Weights of a small transformer language model.
Architecture: RMSNorm before each block, rotary positions, no biases in attention or MLP, untied embeddings, normalized queries and keys.
MLP neurons of a small language model. Each row is named by its layer, matrix (gate and up: input weights) and neuron, and shows model dimensions 16-111. Each number is 500 + 50 x the weight over its row's rms, rounded and kept within 0 to 999. Numbers have three digits each. A neuron's up and down rows have the sign that makes its largest values positive.
Before each neuron's rows, "fires on" lists the tokens most often at its 100 highest values on Wikipedia text that the model never trained on.

fires on: " to", " =", " was", " of"
L8.gate14:477457499419521491519529520564449458501520522513563463459575496540549435508489578519537545462534576483488506540491433565519324512548462516494438533574459522583511426511534477615544550550532464509454478515463451473429566551550511565457456467523440534504487486480520487541477453516452376530
L8.up14:502509573455559499500515519490521528428538589532448496469527487544498424463605498444492437421500653496509519490500471468526486510483477548544523463453470426494453599503413413494534496516446520520526506371551506481467447487492547491447549454406514509529449464533539474456558531569503456547

fires on: "s", " most", "-", "e", " on", "pen"
L3.gate106:535530476462531513487488514532529490432418599544493495589503483516520472464493509443506540483553443572605492557500515550524516466483424455538547381593431499474577429432451527594516444509477484446597502476512553570580383592553554471461572489547487570515535383482513468545590502446514506482
L3.up106:495470555432504485485485515471513494515545537601557483532482545565526453473475529464405493620508442573482481504524542524464584484454562601533538497462405465489490568475472532588503442552485526442468549434498481537513456498656515489507533406525481532518505465394471513495475410504507447530

fires on: "s", " and", " II", "."
L5.gate201:536510460454477439511407546488484465563560525564446474502526478478528536499533628578557504519568511448422473525545456504546546543488548452491433486553480501465479442512466538467493479536441499488527436527480570518607364469520568460567497475400531498465460472385460477447452441462471463510
L5.up201:578485556492455477492516427483514463504533498548441513501558530586553455447499490510492524557519456493530469531432613491625485429395442528477489580452511411524529420500474515514506463533485518425487621516502566554487484542499427454483422443523408573543595561435464484475484549477460506447

fires on: " more", ",", " \"", " most", "^{2}"
L7.gate116:405517462541567551455477454445491502571469460466552551514530508420524487449487494539509464542567490485504469507527518547535564442581513487582410381457546440403552472458437589506418508446472486513427498502429548509528347515522451504549589424482517510503627474524525571480528524475479475457
L7.up116:469428484479523456452527496452336417388468577408468529475477492493504507417503562526558489496534429534497514490518518420509579467440572542517444463467508476416531527549488539478519527505538539472392508554499538478460472531548538600526524385476495569515540524472519518436445466468493504444

fires on: ".", ".\"", "\n", "-", "\"."
L6.gate178:499459534396494521504477474463468526398529540467465455539502525301539494543523509522570510564478463527495469513445512561429484481403495478520457517594456555393509503504482522558500517509522505535529499406504406461468442548616390451451470530462444425571534461470471424460447495535540483538
L6.up178:594491463497535536518517507464540394482451474510551511435503513446503511544516508474409566556590472393527534481416535484488495465467500585371462457539389495414580502471479484542501445475488566584538579484515397572516474594531545475465498550482524556511427476435559525527511514467550525562

fires on: " of", "s", " all", ")", " Both"
L5.gate15:405487452459522533505481538471462421480488556483509485462481492510445564457484569637496512602616522435486428457487503511526517539453464498563520502508530576498503430561433425469590500550510530519559401545430455529637427505482572429539504507463492533448522491576569479444484536524458492536
L5.up15:481547525530544558485481494513529470430559585440507486478533575478567529398459467528468484466544443464498463465496413464468521485528464441527504537500561574533470431481570416517545516394496506476499462469557518512512503515376495488562479448520549564488467506538480484447458479460449556391

fires on: "\n", " that", " like"
L5.gate79:506527437495545521453489488515443519500477534451570467507476525370485576511551547541435575506567598441433466624523494583509479510439488422589475480436570455537576403464474418539523569491504466582478524491497332511480479501441475505487491443541545524554461523422531430430503474451550433583
L5.up79:527500406599499562502468499490418495505545570525569499503556545460467548490491430648417538523556567410419499533502491598523469485497494500486469512505556445478504393482581500505470540485555514531459423470491468405495396509492486529465520559533516513444579444477528529468525558540573446531

fires on: ",", " States", ".", " Republic", " Australian"
L5.gate267:502525465448491447553472497473570416576548461539565526547518549442532490545530457479518465507503561455593451499519510492525451427494570457507531522445515495570541454576554501562535498494557473508507374559616398488543467504464457505486450401501520473416500526498504495514497381474441536470
L5.up267:523440603516446320457565495459502586514484472521445498452488482457533584510533526542432520612482543456480538562567514491559475457580581449496605573518431551524528492519509517516585461466549495493468497499501428479404496553489497533562442460433450588515502528429531512510426455458440443473

fires on: "\n"
L5.gate78:476546487479492585512541480403471487489491547478490512448495519447535518527481479577583467553466558455458525590517465573428504491505497539428506584530462516433637442432369432572475570474589412454484530474563456489451494463512498484517552528556542457479503480539461403537511422460595493513
L5.up78:475520479539486606528429503460516414451575555517535456467482532443546501592434479560471438555471618488434529543480606486410535506476482549520489533491482476491567431416558496542447563408520454555608485422461437559545473527480538490488523551549582466439475556462402468565531513487564544514

fires on: "-"
L5.gate176:514520465529471553511555612428413541423494458488469508388519454443523494454524387558442492574524474464468586543469487521512403502551521489561525540480403456502465464538514514505497518483524433609561593521489487541501457527460413491513503404491531532459445541399492428455489476491498413473
L5.up176:519454486501577499539482476450489466491621481458457549425517501502505521494528475500488508535514540496494456534542485487450457523488515453493474533549502480477466444493493522517486526418499574469508478482576514500539452500563528537519523465473531656660363443505588555434426496463483530448

fires on: " and", "(", " of", "-", "n", ","
L6.gate211:537558468550512509547472544539501576546520485449569541390506543478531453448437526642474524548561462466400557592417514615542531458488495483511519465475457445487471420457552518517457438537518579480548492455503513477545379557455446583542498434506549569492483484505502500480525566499405438508
L6.up211:568484558537517407442506494522477514551543504503559521483495482537516580562538623587493488434474449379503471488429429509494464408446499464472508536588496525497386545568573454553497469505450456432463448488427524593418475553582436544573554563517465474353492484503451441490483479492521507563

fires on: " ", " in", " (", " =", " of"
L6.gate19:474612473494526554428572457481578527486474493475605446458503505495521443549500539451499515582537476503453390574532534558539450472605457508477558617471458575445497549433487614654458555472496421476534506438516470475503451589462550599558527504501456392487516455567484458491506484562493457541
L6.up19:511446576414502475488475500521512569538578569643473543446458554513517589524542481469474431397474442541451533501506493565483451439476432415583539541578504424391469503517472555399422494513479413459479550496527508505480455557568521494453579483460478451470579493405524513494488458493507541520

fires on: " is", " been", " was", " be", " are"
L5.gate228:564522500472474529398566530539485498537511500386508418480518548514535396533507485590570447476475479561466531505467507504518464546513453528427578493524432459452470507461452453544446551605610553526470540464451534446465536517380450440458447483490523430509466578545535502553500554456451497426
L5.up228:478574530458493524426624507510558505498561455449469462553573599460474478476394516465496463460434471510529539496518520496457416543446459577495529500517410496613521595531576452518423454534530515533492462538515407494432525502498466470500502437426530470484473526500462451553475512499391527505

fires on: "-", " of"
L6.gate54:424438483540549547595596606439532503507424484550422529545489473479522452517532501511429424568531401401407519526506440510509461495497511447517473427488510493517506448510553542584493515538543502495483582528504562504569535571492443571402499496488484526473486470399488487532516420561500461487
L6.up54:454489475486476502531524539509438479388486418524492519584521473438567579560482547537621467466474459439450526545579465513464449525519527482469524550464412541529431443530456468491565458379497629491538514425395495449492480537484633483505435533476477534569505517475387448445486466490448505550

fires on: " |"
L6.gate135:460461532492494499532476547559495568495583385488422527435549447536516477465465589488549534521520557469459558489413474642559387412465502546472471464591495482502463405521517434476474631518511491471477427612490470602567543472509572488446539500463479566536580432542460455465561466482428508440
L6.up135:478433517554581407491500470445544551486511536435498576485481457518576545455558518547423428567492480404457457473432431482435465386458495502526539509508504397575456424532511390459530456459467478508489448414513458424523518564498553440477450455601473512528532536493455496453437443490438550474

fires on: " de", "e", "ce", "'"
L6.gate98:497570517393443500452513492518458491429457523506562589485511417512463467491517434473416547434507511456529488466475483495493472429387474505482495552578501518497592487474421503458539482551614506518501514495426509595423492493576454540493576488444477555513576372564507434452510490486558493436
L6.up98:529542561417490516432531445511498536532537557516599584481492522628456440506452553425452526459454410469453488456483525484421498532431393532546529478564531524418552602532514532501566442482461542567538553450392474461478542506526454476508501509430583477517511445504516476392477545429539503450

fires on: ";", ":", " “", " (", ","
L5.gate261:523549443443516476476463517509528541496628451414561505437530483588514412555519457449479470537524509514433484623488549483529465499469456538470525512490407470565518394453653626568420458543462439540499530565515524536428442527572473543463423460473483483437523511500453473566515500442572479485
L5.up261:577502460507516556354512425497510468489499512422559516435532629526516484525549480504533451497555494523577491480564520421528457440422542497444468555543567475452458551439494527499476439612462557516431449414506553498495472523402534559479540495511516487442548527427518579549418490564497562364

fires on: "\n", ":", " |"
L5.gate122:534553465443466475454474459487497453456447542521445406469487561541559516496578509570449535620576518523452552511505501490502530491582585507495566527489528559472540442480482495562519471518470494507501391459454448595596426462477513482534538389557496498430475514459536471452441506502592501550
L5.up122:426466500525498557516423614587570459499557535499539543596502534440523431567526426513451473542477556529426471469569525479442429456515562491538489455370477390555481400411535432526465548517539488487496570508496546504534523546537476447504420450549503428486466503561454437522540382576484572596

fires on: " |", ";", " of", " based"
L6.gate227:435439477349457573481475574572536521483531542567542504441464555535447506481531502528477437454517517440536475509488492511528494464510504491530512499517523484458512428474472385519417555473563444482576503501417491580540521390539503548512491459507505480422526499589426505568557436495537435594
L6.up227:512510552450482600541466558571491534391500471442590505552402423505592565488442461531492479491511436466542498506526578469576600407450502503541419552505540481503508454518503433498559449435566552502427555509528517516568551568525560509474484493542431516476603606507538412534467533417503528451

fires on: "\n", "N", "′", "°51′", "°33′"
L8.gate212:537581451473462487445524431567574485447514516501491484463501600517471460536450489453464493556583448494531541600404502543522462492485565489529475444491542479443471435559504481521527557515437494472499555509522454392471457527478516517529490476436572455452505513474521497566599428468516518474
L8.up212:478530528574524516499451498433513529532534522553530474459457539451494528508543467374507482519542557515566501522550478483468516475565497540512436479502564581530422595529527544502505503419440512511443534451570531558693481500502481495561452526543486459445499487554419490581517480465493537555

fires on: "'", " de", " Mc", " Schmidt", "feld"
L3.gate175:473555570522513525490541531491466579459516529543511515520511558494476487461502520519419518435556508530587472524490453568425508432463492533430539531629437524512556390459556440487501425530514482644506416537514475578557415431596532508566613471505517503525430460565511483502561483518566485477
L3.up175:503457549560476486505434574455431490425500575556579441536505519510587533483562591482486483497482499392524548490561451409494453578468442540548553541504511391473498501505491467455565487544437513504596498518597505456522407528507544440451474489521492522407499522598501488439551574447450490517

fires on: "s", "on", " and", " District", ",", " City"
L3.gate160:533494523504413521573578548521518491476447436443459547584485499493501545514600615544382497547553512431591511473409414475492565563447449501592478424579490514502475475518500535593520388467547525536523555565465481556533452501508590467455504474554493425559454510497447423493524594592499476519
L3.up160:525422417552501550558541445482500506448549412550522423540423454385568549566480545477487504484491586532516496426534507415455498489487540468484454522486486537576541555524453482521521446433482495546540484514531496515412513493453451488524570439498521503528440469432456519473503444393563554433

fires on: ".", " ", " the", "==", "^{1}", "\n"
L6.gate204:523521529506554577467584536426514483423529505496482446438451445488440433518610518584459541573628492477481526501434539527500382527554496474534516510462476609484551488498426486497464579488573483551484508508591503597489431481520528545524584469393491563525476460503591536503522426487433487511
L6.up204:524473536505479588512472532456561530568520447528575527428524445465505498556537496450489453633526491551467498495438595537496523528545499521543454501486538483581601483483539451513403546537567500525544461539411403591536409550466443510528459504510472531537446502514429452585434505454528418439

fires on: ",", " of", "|", " from", " among"
L8.gate189:417498500457531434517442511511443546565583422431506412565528467452504427536438548538579565485573523318523525527541469488493410482471601410449423594489505520457486481566548458512540510524555402523452496551539531566457439554493507506568552509445470598518413581461484448477487565506504462468
L8.up189:508497383464506466553523568570378473544445438553444425482486481496458534515467548496450552453519556541475526501571515591549447520544520423436502542505505535577542472521518535489472555460508549446544487513482535524528514520502483558522519448515482477462481525583445477494526649626452474499

fires on: " A", " No", "born", " E", " J", "e"
L7.gate268:510469504439596512498523498553498551505521579487504489479535464544442444479529494417578475501494383522448521529512450449463440492511580543559494435475414594428471374476530490585447485422515426511562505428495483620460457461440482491524603456437556475549525493551498453567548460539515544509
L7.up268:468532494527516435506514448513481392578563590557411529488483492609471384507465494464525451508487540514489605488535451494475488462521584540406507518453426544401602512496554473603563514472395471492560568490551450463530488504438479529506428456512545524537512499572437473460479389517431514512

fires on: ",", " was", "s", " is", " album"
L8.gate70:538549514511477482550515485531484546523463434429398600505450509437529417436537433596585509551536502554451535492482559540475413469479577489401508463515529457456573449469469540579451487529570483411449459446493559507491443479474430482575530441468527485502559570409570522513426480600436507405
L8.up70:603517537513492467503481518501466463421451529393442467469430538510495377497449533636492461527597549412531485486473467495520545476556558564415511516508415519518600520500494507493544584556512569512410430525546512491442477468483479496553531577508535388467532528472574438480475578424484455512

fires on: "s", "History", "-", "ing", "d", "("
L5.gate236:507514506584442521522543521535609526498481486558463471405492516464447478486490487604485514487507461383491431516508491450568485516540539443583510522535583494473441490537521465591507479588483438512478493631476442551512521426370421500589452472508507539511520455461500501483452508538473482575
L5.up236:477509472537560415551461400513451407537581435514506503523492542488555595478425523503406471462566508401453449446516502549506496489444447522437469508532568492540541495542546542449474524598503485493505571571512531538462467507485454484501555499395508485481529484594580530557555560453529492453

fires on: ".", "\n", ")."
L8.gate73:460542515429543571467562544510467485423429486451579521455570571494492488473494395479456466506555446490440429473529460603468417451472547473468545599550399496551505501515448540487463558501505480530482428516436480484468451559503457522464564566492524458496533518535473520551482557609424515507
L8.up73:427497483443472493596571542473564507477424489527508483532531455464549508517487450506603484662502599555479551566531471532450532418493507558464512532447438478537544472480493477525563460493469528608562475521588480485543430517513445481523605547545451476505466465478379496545447449446418510558

fires on: " and", ",", ";"
L5.gate49:486536499459456491496559441469469492557412448432563466361561576474508494440497456508494404500481545453524539521419434557569559436518424598502533563507396529602493397492465328534518436520514420506456508500494427459554545547445511516503480462561539435440482536491483493538520504502415452482
L5.up49:511567553510385488483443499499485540412497489454513519480473545527447545555571460515484444498447560551541488451453472522492534511457426570490536522547544462500400446444532419524563397575498425494481452481507557581444502523461388560519523440511442559459542480488464469567495509565501411457

fires on: " and", " or", " League", ","
L6.gate173:463514561456483518417525522494505466461372444466502463408507499416517501508428486594498392486590407479505400544402505579528478537489515573433510515596471433450487437519476433513520461483383547440535450598411508549588423474529572481504502485445505509472499570486505494453525567502485402476
L6.up173:512530541568497519575441523536388593430480501574550459662493526452515578546489466513560469435497434504514352440572498611514444470576511467476410491472567522509500469511473497560456501523497454470514572527543469583489466510495521544559455531490423508480491488502530508479596496527516530546

fires on: ",", " of", " following", " 31"
L3.gate53:517507485534581550571521597566559449514582442522457479486440462494523438471520495518434490553522472482378537572463475489515572539484436526503443465544578472562552473482527460496468433460438427530603525540500623595610433551538489512561562419450486513482409509566494446437550545529482491577
L3.up53:423490523456527353516456534493529416491448464430395507528479459523430497476548595535493523549523472411612585516520471487470444512479479539460506508560444451471514583480528491490574468468563568476469532521481467403396516447455513527420506420434440557520495484524455540467533516573480515507

fires on: " |", " and", ".", ";", ","
L7.gate11:485444500461493529420587542567415496503521424519499448553481465424478494498512476472482456564529477500380486597482524501600545408446596470523472546583410484540510385543489470595609461612481466525429436469519497481525558541532503516530510441462536552519507549534501505565495514538442468587
L7.up11:494472501523497513592488476467466472536566516507516561521604430378439482425515601560457466537520463447401555457577473553531314432494533514490497442494532458494537566515567539512485543520417446481496565446521478528456541482511597561611388527511425504554524550553470544535526487569504561632

fires on: "-", ";", ",", " (", "pla"
L6.gate209:540497539559430478580542550549561492469466529489474572556476463478539457539529474529535450526472481392491494526504457497484505441522523433522544563534492459540460442568518520489469400549504407485493556498538510451518485539563425530535474553460405511399481489463499365475429450507490472412
L6.up209:490510532550487425455528585458533485445592514573472511528608503521522515532492561421510534534440419451554488543494488536462502429492410578615455498470495497492511597499538516490496490539530521424482511617434540460540576488565555493515576478454492598484531523514478351515430538447472486473

fires on: "-", " and"
L6.gate190:516555553525486548408597552481400503536539557485527488493460566487491560461521460494534441506540480364465525549492411494473592567456523604452436574550440447503400445543500490518479417589480567546477563598471589507500517546505497545517560494483474450428420535502520396483457443471453408524
L6.up190:582526546521486485477433536525551448543579511471461507616556541461581440498500533539501375481558585445422401497485519530505425416492498487506439578382492518456516503548526489533584447556494522512475534557594501457493466526531614498520410479568548541473456508457498514536575581530492569371

fires on: " of", "s", "-", "/", " for"
L3.gate132:442513479564466517517518621555477476462495498499541429436492491464445482456527512480478578447510512503481477500511417584514451560474497502510403534491489476380525457551532520561536401531455515560555457535517474472438397457480402556593511413342499469515457402530450470462423480471437416480
L3.up132:505537512521474521452553516518494523525528453481456484485531578467468552483513589526525529485514508401392511477424423526523531513450406540506464449582438481379489480536560511514463464436581496460542461526454558456598441461468465529480420477498473447512330519438512506462518517565492442599

fires on: ",", "m", "s", "d", "sol", "-"
L3.gate215:515437642495467498502510477572514582376408533446535516461477421555541517474483494450544521532520495541558481556411471516475575522420527550525451426480464503493569556515457510527515488523528562426514451553558551446532437577604464463510439477457494544512483468485559509502532526565482417437
L3.up215:514500524569381483487544496479472556508385603540545486470528490517478537508654535507512539530491387509444550506434503599469480559556445507515505483525470509432407477516454525528522501478492531481507495523497611538582537478517439481476500660480488441438650527444557521492490514493510498540

fires on: " |", ";", "-", "–"
L8.gate127:532539497527500446526512584442422525451493534500366510412455426524549461490534430564531495654447588515490467590560547453446533487522447481540513483505506483435447465413476423583557502510467541462512560515479500597538492389476466450501483434587467500559517495494396371469515507513483570492
L8.up127:521459603486478472561498455500427437552516495471544481528539579507588480544530475432421500480506476420506520464491455474534563526585539580570484575457506450513549455447494492511508489553431552523407426580473567521518443542559447495499496522547459577528493541478548569588512484522522424448

fires on: "."
L6.gate21:462583510519551563523509602514501465524535437508493453435536454473582556513511488543503475566646540461471478467463552496473480399521507571450467542544464504441525447482472537495512490562453470516502429473410467602458354469595496470521561480444505472548538451460456527617456433522463524515
L6.up21:457585532539488547536530551425376480471399390498516461502542428397572508503528411567512481527586477603429532542445492435426508450530518526457492504511489478519569529496519423529547540468504495593494494478530490576483508553519472481530507506443519412554526470543478490540465516494388565517

fires on: "'", " \"", " and", "s", "to"
L5.gate167:512582543522452506587490538559454401541493423545447539531450522455526542468525613498446436528564588357533476511451505464499494557479682492516476571534457471485588425601455511506497489569512459519439562531607540493472578483619454443517444444512497488483491476448491500482545504546466498400
L5.up167:499432375514567486466496505532577374457585494462457508505492441510484559519475549613521459528521507462419444541498524518529443498570519557417441563511413486431479473456448392530603402540413505483518457456538490501515540549558507542437541518438409520565358481520482491513574519570503521467

fires on: " |", ".", " ±%", " Gold"
L8.gate161:433547518471567464561567547510476511492426496359524528506494504460477400381473525498403490560551456490387469554507474484500538483482499473608546445548495465498497579469564457495538582488462552488510492585499523585517516519526551458538542494512505504521559486518458443501485557593469465466
L8.up161:500492522504590461530496601462552524404449509522582405589460451398511542551482490513454432497498513505375525489619490478464497434510492466566496566443562508525525578469579480502474539416449539635589546475534465565429476557480510509478554483461458443478522487550493528557479476523460546441

fires on: " |", " No"
L8.gate89:490456563453419554457453492481546498590526503529567504468531558540513495458392535493475392510483565496405525561518455505492501372568510551567521526468493513450485484517488469499591508454519488451447454459501495531536477483433541563509481514442572530622527542574430481605496501521379507491
L8.up89:564449510509542565536492563510481603527562541506490585507524417475627467520485541494492451558521547450550549570515534463482469410542282423576471455564424453564478600528424422445538454523536554400486622450513551526518484484558513459482512521478560509549510495481526538412466557466434501463

fires on: ".", "\n", " St"
L8.gate29:441569462482535453463603563497439470448567515497466505482535423425390482511487479572548456585603448542515479536540523586488447479568581496519503555618425474407589480473549423531479537517491545536491507451430441609426459459509483524524538488471544471592538440575504533553453557514522526410
L8.up29:409433550474571422540530612467491506414531468423477497579464472467550491483512520498433575460526469513465517493544461555461478436455552409443432468502320522520535490515500419512514452463546406554535444478478511482412501519596548430559540579468448447497541463480462546566428524455470477530

fires on: "'", " \"", " of"
L5.gate40:505561469533556498489546528493449424503478572526462492537479530466333595424518468458535610509525474475544470526535523573573454507503548489621469442514508522468517476526545531565513513519520504535456359613494423409552444506430513462578543435432509550462444532501500491503501437552540434585
L5.up40:585546526510484546441449510500558589515535477498575453535505543515412469474495468526572482449485463535478543489557470537430514490503435524503449434568597529425400526457395359511531484485496566492459452600488487519543557456526558523403543471474570513535428419575366529448483461429476586512

fires on: "-", "ed", "th"
L6.gate152:453458617562521444480505591392515522468488542542340522455454522462392495460538460588524478514526502524442501490447480462492536497482469477576510448464515561421425498543485506538518529453492535480494582507444552510533518370510582404571475449572500452507476485510456456475517532520461512506
L6.up152:483507562550498484402468475482389497534503453467476549385513537519584549506408489606468452480519460457382481457506479470453517432449454479387548514456384390501386530492486558449518463587552497514414530532496577509537542572532439438596426456516498403484523517486472566575469502555582540441

fires on: ","
L6.gate115:423599528490510446544493591562425404508539506511409475465572470446486422500582548453582496477528479456450429530531495460455506505530605530496504562499495535437527506544509486566509588493536453443509461550527580416505494499467548546599467441473533457462396520462523509492457558534410445458
L6.up115:425501509501482509531506528493432479592580398497465439477526536463451415545444508430503553534488472509529374529532497506447512588452450472451477466505514468569570590489494504570460526522475539513503455517532531377460473505567453501497533575502483415557560559507480479400493587607500549456

fires on: " to", ",", " –", " is", " was", " on"
L7.gate138:513485436580528540597554526516563483487405512513517524475530489534475528479506529549414529587525501597540505537456528506560493448563488542572563412582462470588524475464526510528596501530553519519612514615562489476511520527523390621511526420529403499548452457516529520517477440536457453518
L7.up138:440430493397473553534532487512508555464561547395485602540497485528453528514516625480474552458453566531529558505524535521541545518525453448560546464522484511503464482458595478491542434487513521423563578509624566503503455470495460544465481510385496557577550441498533513533509551463405505477

fires on: ",", " or", "s", " and"
L8.gate83:545476518537431459439455559541467440496425435477481527568485469331503488484534460507501456549544504460481484558491504606516373473595514549472474442549519440511538478535513511551498428540514469481531509528437536522449464469513529551462516439515505541532365483527497567436537611536487519522
L8.up83:445549564512460489517495514479503541407550463516570548438445493520493587531463408478376474457456497478565536530529498506496433516536533544510503459513577437568593458509447356496547484466480514498494506561434487449489544448483497491450463469487447571505508488523444460521568541389568490447

fires on: " of", " a", "s", " the", " by"
L6.gate243:536536528474575488399543570467556552517498437465552457416511407454529472559431422507491442540510466515393439540507526540512402462548511528473467535535525521491598447493510541550461536481511383500567518447452476510478418529513426566511491447502435478513520444529475494528587489471508463466
L6.up243:531483399409582509505543448580634498476466492465504471394512577568475527553421488462458575513529435552509517512527483495586531544550434509475470562525498530421469501457557541555476501459464573552502480482515455481502579518353554507465503416519484489455556528544530463579431512451558470395

fires on: " and", ",", " or"
L6.gate170:542514438519480477543545623559480543520564539436579499524548502495565495538574420497508514439533460473436449508417502492499579520466607530493560489511510538444611473477548555559552480558469441459524492499549550557385409488419541594574498429362474519515471526493512507509500517425520451563
L6.up170:450576501476471476466510355498470510568489476390486414522542501488499578440516429527534405481520490552509448481542427480497484471474569587485539498519496458456406491458533416593479472517507485470467526493443563571508530510532510546507544453490561523509448510470511535552408446511643558492

fires on: ",", " early", " other", " late"
L6.gate200:537480452505434484548521491478437487547481426508498522489606511468431461472474460495481602490538536469452600527518476511509426466659481495454472483460513493502552421558507507557417564441459453522481430510530439584534489508429504513591437506434590448512577473439518504554466512496434511554
L6.up200:452527472604483395552387428514546490536557453521433468491503469487564495470533560509502471473493519466462543510542508484500438544444518556416523618453503502498507485495487512483489478472466498536446510473446540460488533568541547502608553504434459501474516567416467490465523578584486590495

fires on: ",", " J", " E", " et", " K"
L8.gate200:481447493494488406412519522461485615562544525518536559404494473438440463500532554507493462559446559469418562521460467513364384414447521561471513496479490545452497542478484542478484519505531449477474536532458464594488578445465551541455515521547533472531458544589424373517530455544601467415
L8.up200:433439496539479472445484498501470516495587523638540494509579463554419520488500513384481565426457505557492594456391412503450523551524508459457480489555496440569496469521477507459516440505447440386611391516516526485583483427512451476431515518408557439513419465551531478540553464447511553465

fires on: "-", " the", " It", " of", " its"
L8.gate156:532438573407516413404490581496528546568570481487516465443396485515503520606565514557563341525558507467431449494498473545501456483486450429487499562444466490512505568661513473558462585525481452571455541500495447467480474467527433527469484505463441391469492538528483501504582515468464472531
L8.up156:536422496473511490526483454568446511527491557474563415516510538489594527561464342625456503482496455454427581500621477524560535512461445533423538551460511397492475499527497514510513486472434452506460540479541548501389498496536518556555393504484496480504469583453467464581564518535463477518

fires on: " all", " most", " \"", " out", " some", " many"
L6.gate253:470529446623545470428506571539461521459513472445420501579466523454461590522469485608487535527621525401450507515519514521509544496545484459434469498471475524478501590455466484527553552503452549428451416567439554501535388513455501487561682445506520497507561435525545507483535527429542450437
L6.up253:437430536516507534504553563484502437537529536524441431496507487510417494521497467547591513494549586468366468451564434521465564534414597529570508542549507485482419496491551486474416446554492518530445490466482477506564462509393485528501416517458529450511615486559450508481498434499430490461

fires on: "\n", " as", " does", " provides"
L8.gate223:542430515473523517509463545527498536511556543425514465550542516450507438555561447478569410500575457471499489510435535520520506595449395524492521527493473515387406420469443489457475468478566507526536402517529414506386425472593459508403531509468571519578483519423533416524495515390446422406
L8.up223:423365509530430635483474549469498447538498495451574484485468448525475407527461446542481496536507560445453497528495527464480490502496505507443603491530520419525491410478443420460562563396563474528598418432425484601508446513487466520452530501539556469469465399479526526583577494447477507526

fires on: "-", " is", " be", " S"
L8.gate38:512441550471545520460571526608560434475449496456369481494447481473495427509520416450495528566551392511478527478452480516524424452541492512477504550528461403471495505557467529536496563547506575518454454489540467513411417560418510495448461524540392429456526433432508471493536548554525494481
L8.up38:442555565466540563459495391439458547467525506459505415503464508467513497518420543538570446483458451586625503524423507490542485590514494446587592469475572545425426521530469545486464568450499546464546451492541542557441468433534392490497464460451482565480544538480524535589468497407505528497

fires on: " of", " from", " |", " age", ":", " km"
L3.gate192:485516486547527418512499513500537580480525454411566440422482473535662523466500513598523480569501464455470420519412480513524434425463523508489439527467511570467499466509462504521562571429601448539484491444519467498517519558537403553543584509519434541508472566519538477377555455476515403415
L3.up192:519598533548430462505529415536497480560518477490522573406498518557537518474517463523539448534505424450484492515515520437553477432403503502445551577496462356576486534520412474496577420519497546538506591528541474518493550625596459563540456486449489465497584570469584528458608528574476492514

fires on: ",", " of", ":", " in"
L8.gate299:492493484436475506500521529515609460498484312465486525520528528529459567495497445539464503490473509447518500546530516528498483496496516502493464539456509490533580459498413560549499579443547441515533465505533426485503408606448453541634587470407482526449506415595419414485527434513496538434
L8.up299:547455532511473408468487407547570519495438442569513543459505605480596501506473406432404485485475429495467548498495530419526532517481507378488517520464447432553496522508561457494516466521517611509418539542539408532549519537436433490507533528475611531539482529442422412524507535506479511504